{
  "n_layer": 9,
  "n_head": 8,
  "d_mlp": 1344,
  "activation": "swiglu",
  "norm_eps": 1e-05,
  "rope_fraction": 1.0,
  "parallel_block": false,
  "lr": 0.00833,
  "lr_head": 0.00804
}
MLP neurons of a small language model. Each row is named by its layer, matrix (gate and up: input weights; down: output weights) and neuron, and shows model dimensions 176-239. Each number is 50 + 12 x the weight over its row's rms, rounded and kept within 0 to 99. A neuron's up and down rows have the sign that makes its largest values positive.
After each neuron's rows, "fires on" lists the tokens most often at its 100 highest values on Wikipedia text that the model never trained on. A number after a token or word is its count.

L2.gate663:68 62 54 35 41 49 42 61 48 44 51 53 29 39 49 47 14 44 50 62 65 69 51 42 41 44 50 45 46 59 57 41 54 49 48 54 46 54 42 41 40 70 61 59 56 51 38 54 28 25 33 59 39 58 56 56 63 25 49 40 52 61 28 46
L2.up663:41 71 68 45 31 66 37 33 53 49 25 54 55 61 44 33 45 60 59 46 53 50 47 68 42 43 59 37 41 61 55 45 71 55 57 58 49 64 44 47 41 47 47 48 66 49 37 65 50 54 54 71 55 55 52 40 45 47 47 55 44 42 49 48
L2.down663:29 51 35 44 44 36 46 33 33 34 63 61 53 61 39 53 48 40 47 53 39 58 46 55 56 63 51 48 39 44 57 58 62 40 61 40 47 61 42 57 41 55 54 55 60 33 51 43 43 63 54 31 58 40 62 54 41 37 48 53 39 54 55 68
fires on: "," 66, " as" 11, " including" 11, " like" 4

L2.gate1051:28 28 50 63 50 32 33 51 57 70 54 46 68 60 45 76 39 31 44 42 58 57 58 61 56 58 53 75 31 57 66 33 63 65 52 59 33 49 49 55 38 42 35 45 56 38 33 47 53 88 58 63 62 57 51 38 53 28 55 49 64 50 59 31
L2.up1051:44 41 33 83 39 46 40 23 51 46 51 50 54 69 63 69 49 46 50 46 39 37 34 51 48 44 48 48 45 54 48 04 37 65 52 49 49 43 52 49 38 40 39 46 27 49 50 62 57 75 57 77 59 45 45 42 65 55 30 67 57 52 47 45
L2.down1051:48 45 48 59 57 57 50 63 51 52 57 58 57 48 55 48 65 44 57 59 33 64 59 33 58 37 41 22 38 46 35 43 36 65 67 51 66 52 49 35 38 36 50 56 59 59 58 47 38 63 54 75 56 42 43 46 52 15 41 40 27 54 61 45
fires on: " |" 73, ";" 13, "art" 6

L3.gate189:49 56 58 54 53 67 54 58 53 50 64 52 52 36 47 65 62 40 57 51 48 43 53 58 58 70 76 47 46 59 41 35 60 55 35 43 47 64 54 37 60 54 56 33 34 51 48 52 53 61 48 41 32 51 57 63 46 56 51 53 54 61 37 34
L3.up189:45 43 51 49 54 23 53 51 42 40 62 50 48 53 32 48 48 40 51 50 50 32 60 64 54 52 62 49 39 64 43 47 71 49 34 35 44 56 47 36 58 70 42 37 08 60 35 66 37 25 41 29 56 59 54 65 43 38 58 55 66 40 43 60
L3.down189:62 60 60 34 53 41 75 63 42 36 48 64 49 57 64 60 59 53 53 66 37 49 41 38 65 69 45 44 59 67 64 46 46 43 59 41 61 37 45 55 42 43 63 59 20 47 42 56 43 42 75 74 38 49 36 44 63 46 37 42 57 40 35 26
fires on: "." 31, " |" 19, ".\n" 11, "," 9

L3.gate289:68 36 49 49 49 72 47 71 49 72 35 47 81 67 45 53 56 49 62 77 25 56 50 68 68 44 47 44 42 53 45 49 60 56 41 47 69 69 48 36 56 30 42 58 52 33 65 81 41 41 29 64 38 70 64 48 35 64 63 49 65 37 60 84
L3.up289:42 46 37 47 63 41 33 68 44 45 50 33 31 76 37 55 28 30 66 35 35 52 64 38 63 39 64 52 70 43 54 58 61 33 45 57 64 66 25 51 79 43 43 53 29 49 40 51 46 31 56 72 40 55 60 45 35 53 51 28 46 59 36 43
L3.down289:52 43 67 54 48 53 42 52 47 57 56 61 63 60 26 48 43 50 58 58 58 61 62 53 58 58 71 48 48 43 38 51 52 45 48 40 40 53 31 52 40 44 50 56 39 45 40 60 43 42 54 42 49 59 57 52 58 79 71 62 50 53 44 58
fires on: " |" 29, " /" 26, " " 9, " ×" 5, " o" 5, " (" 4

L3.gate1163:64 60 57 50 42 57 46 45 68 64 29 42 38 50 59 61 59 44 56 26 43 56 38 34 55 28 31 46 51 68 50 55 22 44 30 42 33 50 74 52 74 63 48 39 58 54 51 56 44 66 57 34 52 26 61 42 61 52 68 53 60 59 35 49
L3.up1163:41 40 63 57 36 71 59 38 78 49 38 67 45 70 43 54 26 57 67 22 48 56 21 34 68 44 50 58 37 50 54 59 37 43 57 67 55 47 66 76 51 73 67 40 51 45 46 44 49 31 40 56 55 59 43 41 49 42 50 60 39 42 35 56
L3.down1163:39 56 48 50 28 68 56 62 41 56 48 70 36 50 50 37 42 48 37 63 72 65 52 32 51 51 47 70 57 59 59 44 37 70 67 49 24 31 50 48 49 41 53 48 39 47 60 50 59 52 66 78 58 56 58 53 44 33 36 36 35 38 48 46
fires on: " has" 24, " with" 20, " of" 19, " in" 7, " have" 4

L3.gate339:32 53 70 43 39 38 48 58 41 63 34 45 48 25 54 43 32 72 37 43 47 43 48 55 63 58 51 46 28 28 59 61 79 40 51 41 63 64 58 48 48 68 49 51 28 44 47 39 57 26 32 60 50 56 62 67 42 48 38 76 40 74 42 51
L3.up339:42 39 57 31 68 42 60 60 42 29 55 53 56 62 48 45 60 49 35 57 53 45 45 50 59 55 41 62 59 39 61 47 65 59 37 79 51 87 70 43 36 38 46 52 29 40 54 59 36 49 53 58 33 64 55 42 63 37 55 52 56 54 46 55
L3.down339:41 54 43 52 53 56 53 55 46 46 53 63 71 31 61 46 42 38 66 56 41 59 52 42 43 53 73 55 48 50 60 56 53 43 76 60 52 46 56 46 56 60 69 53 51 49 54 67 42 44 32 53 53 78 43 49 50 56 57 30 53 56 52 62
fires on: " and" 42, "," 20, " &" 14, ":" 8

L3.gate843:58 50 44 56 63 56 40 57 45 38 54 48 49 42 47 62 32 33 51 64 68 52 49 68 57 35 39 42 49 73 67 50 33 21 56 55 47 72 45 54 54 47 47 44 39 44 42 74 40 65 27 74 29 31 35 41 48 28 60 70 41 61 52 64
L3.up843:57 52 60 42 49 66 51 29 66 36 43 62 56 50 57 52 50 34 60 48 37 45 52 73 68 63 45 57 37 45 67 33 33 25 32 67 60 54 71 60 55 53 43 15 61 28 37 52 39 31 33 57 64 38 44 43 16 50 62 53 53 45 45 33
L3.down843:28 60 49 57 43 44 50 46 56 78 40 45 40 46 52 54 46 51 56 55 53 41 53 40 32 34 44 48 58 41 51 71 51 37 51 46 23 60 62 40 54 54 35 30 23 33 39 58 41 67 61 68 59 35 47 54 42 41 85 50 49 40 60 73
fires on: "," 24, " of" 18, " named" 10, " as" 8

L2.gate7:59 35 57 52 66 39 46 50 61 18 38 66 63 50 39 60 58 71 44 69 45 48 45 38 68 59 47 76 44 68 65 61 54 39 67 65 63 60 31 54 31 59 27 73 38 46 83 59 51 49 44 32 43 40 39 37 36 54 49 47 29 57 54 44
L2.up7:56 40 53 53 38 56 48 58 38 43 39 61 46 41 57 62 50 35 56 72 55 52 32 39 63 39 47 65 45 54 70 63 39 35 56 46 49 46 35 66 53 44 63 49 63 33 33 61 23 43 53 38 62 45 29 39 45 42 37 59 52 59 70 46
L2.down7:32 46 42 36 49 59 50 43 37 58 77 41 49 50 48 73 45 58 50 49 41 55 58 54 30 57 43 59 68 46 57 31 44 65 54 56 53 33 43 44 60 18 54 62 48 56 29 35 47 34 49 36 42 51 56 63 51 74 52 35 35 65 66 50
fires on: " to" 39, " from" 27, " into" 14, " place" 6, " over" 6

L3.gate1197:48 54 38 51 65 46 36 15 60 47 60 45 73 42 18 63 45 50 58 53 41 45 54 48 65 34 44 53 77 41 61 68 38 47 66 46 47 38 29 74 66 47 49 36 55 62 61 72 61 80 20 62 58 37 39 43 48 59 37 43 53 43 50 53
L3.up1197:41 23 46 40 61 56 44 51 57 44 65 54 48 56 70 57 32 30 70 45 55 38 52 50 41 51 56 64 39 61 47 49 34 55 45 46 56 32 41 40 60 57 64 38 33 65 65 48 36 56 56 52 53 51 44 53 58 61 69 24 42 62 48 51
L3.down1197:41 27 50 36 63 44 42 36 40 68 79 52 54 36 53 52 34 59 49 49 51 35 68 47 32 34 41 39 63 54 66 76 37 36 49 31 49 38 29 58 54 48 55 38 33 52 38 48 61 47 58 66 62 57 64 72 63 37 71 56 29 55 49 48
fires on: "ov" 23, "v" 22, "av" 10, "erv" 8, "rov" 6

L3.gate1001:42 58 72 62 31 56 57 54 72 62 62 37 66 50 53 74 65 70 42 40 48 43 58 57 52 70 53 44 48 55 47 58 55 61 11 69 31 59 46 48 49 55 45 49 53 61 23 36 60 60 61 56 29 37 61 42 73 63 55 54 65 24 65 46
L3.up1001:39 77 46 73 57 49 50 40 54 43 51 63 58 44 35 49 58 53 57 56 42 35 69 58 52 60 35 58 58 64 51 36 30 63 44 36 42 53 35 35 37 50 50 60 60 45 35 41 67 55 72 48 34 40 60 54 37 43 22 59 50 50 39 54
L3.down1001:58 67 40 34 74 43 62 46 49 28 57 58 49 59 59 33 42 65 42 46 54 51 55 58 58 46 56 65 64 27 55 39 55 70 48 59 60 41 39 49 60 50 58 60 43 53 40 50 34 51 63 68 65 35 45 55 40 48 31 47 73 27 55 64
fires on: "." 19, " |" 17, ":" 9, " US" 7, "|" 5

L2.gate901:63 68 49 45 33 51 42 65 57 54 35 43 51 38 55 53 56 47 54 68 49 41 47 47 50 53 60 50 55 33 66 48 31 61 59 57 49 36 52 38 47 59 44 39 50 46 32 44 75 68 53 35 47 33 42 30 66 47 48 45 46 43 55 67
L2.up901:59 43 53 56 65 63 54 61 55 42 50 36 56 59 44 52 33 47 21 37 57 39 32 65 57 47 50 60 31 41 57 53 55 28 50 51 52 47 50 30 60 54 48 41 55 52 54 42 60 19 68 49 73 55 21 47 48 53 45 48 58 58 45 53
L2.down901:57 49 64 43 28 66 50 52 58 53 52 63 59 33 42 52 65 40 34 53 32 48 72 61 37 42 67 52 41 47 57 53 72 57 57 41 47 53 29 49 41 66 53 48 14 45 57 54 83 30 56 48 51 47 38 64 58 52 38 34 62 45 62 42
fires on: "," 17, " in" 17, " within" 14, " of" 13, " Greater" 4, " along" 4

L3.gate431:39 61 50 67 70 48 20 58 45 76 50 59 45 46 29 54 74 37 54 61 73 48 42 30 57 54 25 62 39 57 13 34 46 24 59 39 52 62 73 44 42 35 63 52 38 52 42 56 50 60 72 33 60 46 53 43 64 61 64 32 58 61 39 46
L3.up431:59 56 57 67 60 51 43 54 48 60 64 43 51 21 50 39 74 48 54 60 41 55 64 40 51 62 50 71 64 31 67 65 45 46 41 46 75 34 42 57 36 74 44 59 52 41 54 39 38 57 30 35 44 50 46 49 53 55 47 36 48 36 62 65
L3.down431:58 68 40 61 62 60 45 34 44 46 33 55 30 26 51 49 48 51 57 62 55 56 37 45 43 36 59 50 55 48 59 49 49 55 50 79 27 53 56 38 60 44 44 44 62 43 53 47 40 47 60 53 61 68 42 56 47 61 42 43 46 41 56 57
fires on: " and" 26, " '" 25, "p" 5, " to" 5

L2.gate513:54 38 35 68 65 48 65 59 51 33 56 19 37 21 57 61 34 37 34 33 44 40 29 55 38 48 58 47 52 44 21 50 44 28 50 53 59 44 57 48 35 37 54 57 39 55 64 50 35 54 50 67 49 57 39 48 53 60 46 69 69 50 47 53
L2.up513:34 40 57 67 49 49 47 62 39 56 37 52 36 47 57 39 43 42 63 29 53 59 57 64 45 54 45 67 34 45 56 60 56 55 47 58 61 60 31 68 44 56 72 32 54 69 50 60 53 56 46 49 57 69 58 63 71 40 48 48 56 54 48 39
L2.down513:56 52 28 53 46 56 42 70 58 54 53 48 60 88 57 49 55 30 76 49 38 77 38 52 57 68 34 64 40 65 42 54 44 73 47 60 47 66 47 45 40 46 56 37 55 42 57 80 67 45 46 51 36 60 33 32 43 42 36 40 61 50 45 56
fires on: "-" 58, " " 23, "\n\n" 9, "e" 4, " |" 4

L3.gate1110:50 47 51 55 70 57 46 43 42 39 52 33 57 56 38 54 56 50 60 46 37 33 54 59 47 33 47 55 42 71 58 36 81 58 34 69 61 37 48 36 67 78 63 45 55 38 31 55 27 58 54 45 43 42 62 45 45 65 41 53 50 39 59 52
L3.up1110:57 47 38 73 60 59 53 52 50 34 70 57 27 50 42 70 62 36 46 64 47 39 54 55 48 50 40 48 38 62 61 45 64 68 36 32 47 45 44 39 47 64 62 51 56 42 54 48 49 52 40 40 50 51 49 60 36 48 50 63 66 44 55 68
L3.down1110:24 54 66 44 53 48 28 47 54 38 54 32 43 53 57 58 37 49 39 58 45 13 58 60 47 47 55 28 57 50 72 31 42 26 43 58 43 51 51 49 45 62 76 66 44 33 54 58 44 23 37 48 65 58 36 54 68 54 44 37 41 55 39 56
fires on: " and" 50, "," 46, " |" 4

L3.gate1336:49 37 55 30 64 45 33 63 31 43 43 41 33 51 45 66 49 56 55 49 56 46 57 54 60 28 51 61 34 47 44 64 69 47 33 44 39 54 38 48 43 45 41 51 42 40 37 57 45 59 47 56 45 56 29 49 47 47 38 50 54 26 64 56
L3.up1336:45 38 46 54 72 48 52 69 56 47 64 58 54 34 44 54 57 32 70 55 43 47 61 60 75 49 61 55 67 31 30 65 68 46 50 57 40 63 46 55 53 58 38 33 43 49 55 61 48 49 60 49 52 72 53 43 34 53 39 49 76 53 73 50
L3.down1336:61 56 59 17 42 48 51 69 47 49 51 60 51 53 42 50 51 46 49 46 37 37 62 70 57 56 49 74 41 50 66 62 49 57 59 33 55 63 59 37 39 75 63 58 31 35 45 81 45 30 32 48 40 46 50 52 26 67 56 74 49 53 63 46
fires on: "|" 24, " " 23, " |" 16, "-" 15, " the" 4, "    " 4

L3.gate43:57 61 48 31 30 47 46 56 60 46 41 58 41 36 50 76 47 75 47 48 35 44 39 35 50 30 58 42 53 41 43 58 38 51 54 45 73 40 50 38 36 38 37 43 51 58 51 60 44 45 84 62 71 68 47 34 45 54 49 59 27 51 29 62
L3.up43:51 54 55 36 61 57 42 56 65 31 70 49 56 46 58 64 36 61 33 47 66 50 52 47 36 35 62 41 42 36 49 68 59 51 50 45 50 38 50 61 55 49 57 62 55 40 52 62 54 55 63 65 58 65 26 40 40 44 67 42 69 41 37 43
L3.down43:42 53 65 44 33 50 53 53 35 59 52 26 68 46 59 50 51 37 59 41 57 46 73 45 51 53 39 45 51 50 38 33 45 29 32 37 32 56 54 49 36 56 50 37 57 54 56 59 49 56 52 46 31 46 47 39 34 71 57 44 62 20 58 51
fires on: " as" 23, " in" 19, " on" 9, " obs" 5, "," 4, " of" 4

L2.gate659:44 47 58 48 47 34 62 47 72 36 72 54 82 46 54 69 43 65 37 53 41 51 58 49 66 50 57 63 53 55 49 53 32 39 47 40 50 40 54 40 47 53 48 63 43 43 56 58 40 28 39 52 42 43 47 41 41 44 34 57 57 57 54 42
L2.up659:63 28 58 46 57 59 54 34 34 32 60 72 40 38 50 52 57 57 39 44 72 37 33 43 54 48 54 66 63 50 47 49 43 34 63 62 48 62 45 41 47 52 61 61 56 39 24 56 39 38 56 39 73 30 26 59 43 38 75 44 65 40 56 47
L2.down659:22 40 71 48 27 32 58 42 54 40 78 55 44 45 53 55 37 57 52 30 41 44 56 58 51 47 76 57 63 64 57 75 66 44 46 60 48 70 51 52 56 81 38 52 43 50 64 49 55 32 56 37 42 47 38 52 45 48 48 43 45 40 51 45
fires on: " to" 24, "0" 10, " so" 9, " made" 8, " as" 7, ":" 6

L2.gate893:63 50 29 54 49 50 41 51 54 55 42 43 53 49 50 65 49 37 71 43 32 41 55 40 50 32 58 68 40 54 29 67 66 54 53 56 44 65 53 30 44 27 52 46 46 45 49 60 47 52 52 56 41 47 54 49 43 34 32 57 56 33 44 51
L2.up893:67 45 56 75 42 57 52 50 51 52 60 50 60 60 33 63 61 49 46 42 50 32 41 45 50 61 59 49 61 46 58 50 40 62 55 58 62 31 47 52 42 29 41 56 51 41 67 43 54 60 70 33 41 63 40 46 60 54 47 61 53 60 45 58
L2.down893:44 54 34 53 54 54 63 59 44 53 80 53 46 51 46 33 61 56 85 73 43 44 45 59 72 45 54 57 43 19 54 65 57 48 40 53 57 55 46 67 30 44 47 37 65 39 56 60 33 46 55 68 63 55 28 36 52 63 52 47 52 49 51 71
fires on: " |" 22, "1" 22, "2" 20, "0" 14, "oel" 5, "3" 4

L2.gate70:69 45 53 35 52 56 66 41 55 34 41 67 49 50 47 58 53 37 39 61 46 41 17 28 54 42 64 42 46 42 59 45 59 31 70 33 46 48 62 51 58 56 60 49 62 50 37 54 44 33 68 63 50 30 40 46 31 51 37 58 61 53 56 44
L2.up70:51 57 42 42 56 41 58 44 66 49 53 59 55 69 54 71 48 51 52 45 63 40 36 33 49 38 58 58 59 47 62 53 41 15 58 54 36 54 36 57 53 57 47 53 51 57 53 69 45 45 66 57 70 38 54 56 43 49 59 55 30 37 54 61
L2.down70:51 69 62 59 44 38 55 45 57 36 38 65 44 43 34 60 53 67 39 72 62 46 43 36 54 40 45 46 34 39 54 31 53 51 47 53 41 47 80 52 43 41 60 43 57 57 58 57 58 33 66 53 42 49 54 58 29 44 50 50 49 52 95 42
fires on: " as" 17, " into" 12, " to" 12, " renamed" 7, " name" 6

L2.gate915:59 41 57 63 41 48 59 52 67 39 47 37 75 36 58 38 66 41 34 55 55 67 49 65 60 47 65 41 47 51 53 65 67 54 39 61 41 66 48 60 44 55 30 50 54 35 60 50 56 55 45 41 47 28 53 43 63 47 65 42 44 69 51 53
L2.up915:67 43 69 60 19 36 75 48 46 41 53 43 67 33 64 41 47 42 37 38 54 48 61 55 47 59 51 48 53 57 30 50 63 58 42 46 64 67 41 68 53 34 33 43 50 41 54 61 43 51 27 42 43 48 44 36 52 43 59 43 42 59 43 65
L2.down915:56 58 49 28 52 29 67 48 38 47 42 37 47 64 51 44 63 49 57 60 60 42 39 49 31 51 34 57 40 46 37 65 44 63 66 50 57 49 52 55 44 52 65 64 61 57 49 34 56 55 62 57 50 65 46 57 43 46 38 48 52 68 44 41
fires on: " |" 82, ";" 11, " Location" 5

L3.gate598:49 39 55 38 49 55 32 41 59 57 44 63 53 44 59 54 49 51 50 32 52 65 36 64 52 43 45 45 46 66 44 54 55 61 49 57 67 49 36 54 64 53 36 71 48 30 52 55 42 45 72 58 46 48 49 40 45 70 52 52 63 63 37 65
L3.up598:76 51 59 46 66 53 38 55 81 61 74 41 67 46 65 57 33 57 39 35 41 40 54 54 46 40 33 60 55 38 65 55 56 32 56 65 63 65 34 43 63 50 43 64 29 49 60 57 55 29 57 72 37 56 33 38 50 47 57 56 37 58 47 55
L3.down598:66 39 76 51 53 50 50 64 44 29 58 49 62 56 50 63 51 56 39 61 52 48 61 71 62 45 38 61 23 59 52 47 45 59 50 35 47 53 38 46 58 51 52 70 34 49 54 50 46 41 32 56 42 59 35 43 45 61 33 51 64 62 48 43
fires on: "." 21, "," 17, "\"" 8, " ×" 4

L2.gate104:42 50 59 47 75 59 51 52 42 45 38 54 63 36 43 42 54 35 35 59 33 60 53 49 45 69 43 49 31 48 64 61 50 50 55 43 51 34 34 44 48 67 62 46 57 61 45 40 68 53 75 46 58 46 55 73 53 38 44 38 55 49 62 32
L2.up104:65 50 55 37 54 52 41 67 53 50 35 47 61 50 57 33 62 38 37 25 53 45 59 62 46 44 56 75 69 65 49 48 28 76 38 50 67 61 61 55 76 37 56 77 43 58 31 46 63 38 30 37 66 64 58 57 64 50 57 52 40 44 46 47
L2.down104:57 50 61 37 53 34 54 48 54 49 39 47 71 46 17 53 50 66 28 37 45 58 41 47 65 40 43 64 48 49 45 60 59 38 37 66 43 48 53 54 41 40 59 61 69 91 29 56 74 42 57 55 63 44 42 53 42 55 52 40 56 54 53 36
fires on: " been" 12, "-" 9, " other" 9, " also" 7, " have" 7, " key" 6

L2.gate451:44 48 34 60 49 44 22 46 60 53 41 41 62 31 53 61 44 59 56 34 56 52 31 48 50 65 51 41 43 62 74 20 46 75 62 62 50 63 55 59 61 41 62 62 37 57 54 60 70 44 56 60 61 50 67 59 54 42 51 66 81 59 38 51
L2.up451:47 52 44 73 62 54 58 41 42 50 61 43 33 63 55 46 38 32 42 58 59 70 39 42 68 58 64 59 43 55 41 65 58 51 45 52 62 62 30 45 35 41 40 68 43 35 43 66 50 29 51 65 51 55 38 33 57 49 62 61 43 46 64 58
L2.down451:30 48 32 46 50 44 69 76 58 26 71 40 43 48 49 55 49 41 50 66 44 54 51 53 45 74 40 57 73 85 65 66 56 27 58 47 44 35 45 38 60 54 42 41 42 44 65 76 58 67 47 54 35 48 60 79 31 55 38 71 52 50 55 54
fires on: "," 30, "." 26, "9" 6, "6" 6, " while" 4, " that" 4

L2.gate51:50 45 45 17 64 65 63 58 56 53 48 43 21 47 47 43 34 62 45 36 38 36 33 58 53 71 56 40 42 42 64 42 46 46 37 66 34 56 25 42 58 69 63 32 32 36 51 64 24 60 62 47 20 58 59 66 29 53 18 68 65 51 41 26
L2.up51:59 50 58 68 61 64 60 63 64 58 52 38 34 16 72 48 25 19 41 46 45 25 43 40 54 51 38 49 55 31 44 59 56 39 48 43 34 59 34 46 52 58 71 65 33 55 57 69 72 72 72 60 34 57 65 66 50 38 42 74 57 35 42 15
L2.down51:56 34 37 26 42 51 41 54 64 46 75 51 42 63 25 45 48 62 61 49 42 41 46 61 38 50 54 33 37 68 69 54 65 47 57 59 53 50 52 43 51 49 69 23 54 24 38 67 57 51 62 42 64 40 35 21 45 60 45 54 41 66 63 59
fires on: "-" 41, " \"" 25, " |" 18, "|" 9

L2.gate439:52 32 43 48 72 52 48 48 43 73 44 41 41 44 33 62 28 55 44 37 51 55 50 60 43 41 59 66 41 37 54 49 47 43 70 55 42 34 39 44 35 61 53 55 51 52 52 61 52 54 62 42 42 60 47 31 51 28 48 63 54 52 49 73
L2.up439:45 57 63 53 46 60 70 75 52 39 51 63 34 31 50 48 42 36 72 44 53 35 59 48 41 42 42 62 43 53 37 46 46 35 51 51 44 58 61 57 49 40 51 65 35 35 48 64 64 72 49 59 58 28 51 64 69 48 26 60 54 50 60 47
L2.down439:42 40 52 38 38 44 44 40 82 36 31 70 37 43 54 55 43 40 50 40 44 46 28 49 64 56 43 29 35 49 37 47 44 53 59 41 72 34 52 64 42 54 40 43 65 44 78 68 23 42 60 50 20 29 58 54 71 55 50 38 42 66 57 64
fires on: "-" 61, "." 28, " |" 6

L2.gate589:44 33 54 66 29 64 74 49 72 22 44 52 58 35 44 63 63 50 35 42 47 67 68 66 35 54 68 46 43 51 38 52 74 36 61 61 35 78 47 76 51 50 34 44 50 46 44 26 28 54 36 40 29 44 76 44 53 35 60 48 39 40 53 42
L2.up589:47 54 50 60 54 50 39 33 71 36 59 59 53 49 35 81 31 56 39 30 55 68 32 60 50 50 46 68 60 56 68 33 46 64 47 48 62 51 62 57 51 43 37 51 52 50 41 63 48 50 39 33 55 53 55 42 56 58 67 56 42 42 54 51
L2.down589:47 41 49 49 48 50 59 46 48 72 27 51 65 49 43 55 49 44 44 67 55 47 51 48 68 29 42 57 23 56 49 63 70 37 64 63 63 48 41 37 45 60 60 56 71 47 45 34 48 64 40 54 41 61 52 48 51 53 48 68 51 65 45 61
fires on: " |" 84, ";" 12

L3.gate1038:44 50 57 28 68 38 61 54 52 48 31 52 30 48 35 69 31 54 59 31 58 49 47 67 39 41 34 56 53 35 73 45 69 27 34 45 53 69 46 63 62 70 64 53 39 48 32 43 42 57 39 48 46 53 54 69 56 50 50 49 73 62 36 57
L3.up1038:31 31 73 50 53 55 47 53 34 66 61 44 31 54 46 67 36 74 67 30 38 50 25 43 62 19 24 58 42 47 53 43 52 65 61 63 66 52 57 52 48 38 51 61 55 44 55 46 57 75 67 67 42 56 54 43 41 52 49 58 44 49 61 53
L3.down1038:50 49 59 65 41 60 60 56 63 58 41 59 67 49 44 41 52 69 54 48 34 39 74 75 43 38 64 59 42 53 57 63 45 43 48 68 45 47 51 56 59 49 29 70 64 64 63 59 54 45 44 34 51 48 62 63 41 57 39 53 43 42 38 43
fires on: " and" 84, " &" 12

L3.gate468:56 45 57 60 68 44 60 58 55 56 37 42 67 47 19 52 68 42 26 32 68 40 48 41 40 47 50 56 58 61 26 38 36 51 63 48 63 51 65 59 52 51 57 32 45 43 43 38 60 41 68 41 54 51 49 44 59 49 41 44 40 39 40 34
L3.up468:66 37 76 61 42 60 58 51 45 63 57 78 42 64 51 57 69 37 60 34 57 69 49 35 30 62 37 53 43 43 59 68 59 77 47 43 45 48 34 31 40 61 48 53 48 32 35 49 42 34 61 68 46 48 42 42 60 70 16 28 54 46 44 33
L3.down468:45 61 47 76 54 45 47 57 71 58 81 43 66 55 54 43 46 49 48 57 47 39 59 62 56 47 51 71 40 40 54 52 44 45 48 51 39 39 42 72 46 56 63 54 72 33 43 51 46 46 30 43 59 42 42 53 45 31 60 51 48 46 68 50
fires on: " and" 86, " or" 7

L2.gate321:34 60 45 54 29 30 75 58 63 48 41 41 58 38 44 39 32 35 45 48 50 61 53 56 57 75 52 42 64 42 60 50 42 47 47 37 20 60 51 32 53 28 45 50 44 56 49 37 61 46 48 56 59 57 71 52 65 52 65 58 55 57 44 57
L2.up321:47 51 52 63 47 51 43 45 42 51 42 52 61 48 49 54 26 24 44 61 70 64 50 46 76 49 53 48 51 60 56 45 54 54 21 42 63 42 42 49 46 39 52 46 22 34 59 65 63 37 59 64 60 48 42 56 55 37 81 63 45 58 35 57
L2.down321:34 78 45 85 49 62 41 38 52 45 62 63 46 38 59 52 44 41 43 50 49 56 68 63 41 30 57 49 22 68 46 36 37 48 57 33 36 73 34 67 54 50 59 46 20 65 46 58 32 70 49 49 48 46 57 49 55 41 54 64 70 51 57 56
fires on: " include" 15, " is" 11, " are" 10, " including" 10, " was" 9, " included" 9

L2.gate1307:49 79 52 39 46 60 38 48 43 49 53 39 57 39 42 50 42 39 56 50 49 51 53 39 31 62 36 30 46 37 52 46 63 43 30 55 50 63 35 55 36 68 37 61 70 70 61 54 46 57 59 29 41 79 37 74 68 49 40 32 43 43 37 25
L2.up1307:49 50 67 59 45 42 56 44 52 49 37 58 42 49 30 65 71 39 35 46 51 66 61 48 54 44 50 70 58 68 56 44 51 42 63 36 37 54 48 65 33 52 45 52 52 52 36 69 29 57 52 69 56 59 27 53 63 52 52 44 62 66 61 63
L2.down1307:44 48 24 48 69 53 58 53 61 28 27 45 44 63 37 49 29 67 31 69 42 31 33 78 59 56 63 63 73 64 60 67 61 44 75 57 69 51 50 34 54 43 51 55 61 51 57 30 52 45 31 64 52 27 43 39 63 26 44 69 51 55 50 49
fires on: "," 95

L2.gate112:61 71 33 69 46 34 51 38 31 60 41 64 69 47 25 54 55 46 39 39 59 49 64 55 55 51 45 43 38 52 47 62 54 58 36 60 63 34 61 45 33 46 57 62 54 53 33 80 56 55 54 72 40 31 41 39 36 54 46 48 57 52 65 36
L2.up112:44 47 43 31 52 41 28 43 25 58 54 46 60 69 59 52 80 52 29 50 32 35 62 67 78 47 57 45 56 56 70 43 60 49 44 48 62 39 36 44 59 54 51 65 62 42 55 69 68 53 68 48 45 78 60 47 50 38 48 53 75 55 41 49
L2.down112:59 54 46 73 71 22 42 75 70 40 50 63 55 61 53 45 65 74 37 54 56 43 55 44 49 49 52 49 54 51 40 72 53 63 61 42 48 36 60 25 62 66 48 65 51 48 38 35 53 83 48 47 44 47 53 40 59 46 67 42 43 72 60 45
fires on: " is" 34, " has" 16, "ous" 7, " so" 7, " may" 5, " most" 5

L3.gate493:56 58 39 50 47 46 61 53 41 46 46 64 38 48 41 66 45 33 37 49 41 36 47 65 49 59 57 40 48 34 46 61 45 44 46 56 38 52 50 60 50 40 51 45 36 44 56 47 46 50 48 69 41 46 45 64 61 44 52 51 35 58 54 63
L3.up493:44 53 60 62 64 58 40 31 43 47 50 58 64 63 62 38 51 55 46 57 25 51 27 44 75 63 52 51 59 65 67 49 47 35 30 58 53 66 52 52 61 58 53 50 30 53 68 58 64 39 55 55 45 74 42 58 30 18 66 51 56 55 55 67
L3.down493:32 38 47 52 45 43 68 37 58 25 29 66 44 47 56 47 38 38 63 75 57 44 50 54 66 29 45 52 51 39 26 50 54 58 73 35 45 56 45 49 66 61 56 65 46 47 51 50 25 47 45 51 59 51 48 48 49 65 55 32 56 45 40 59
fires on: "," 70, " is" 10, " was" 6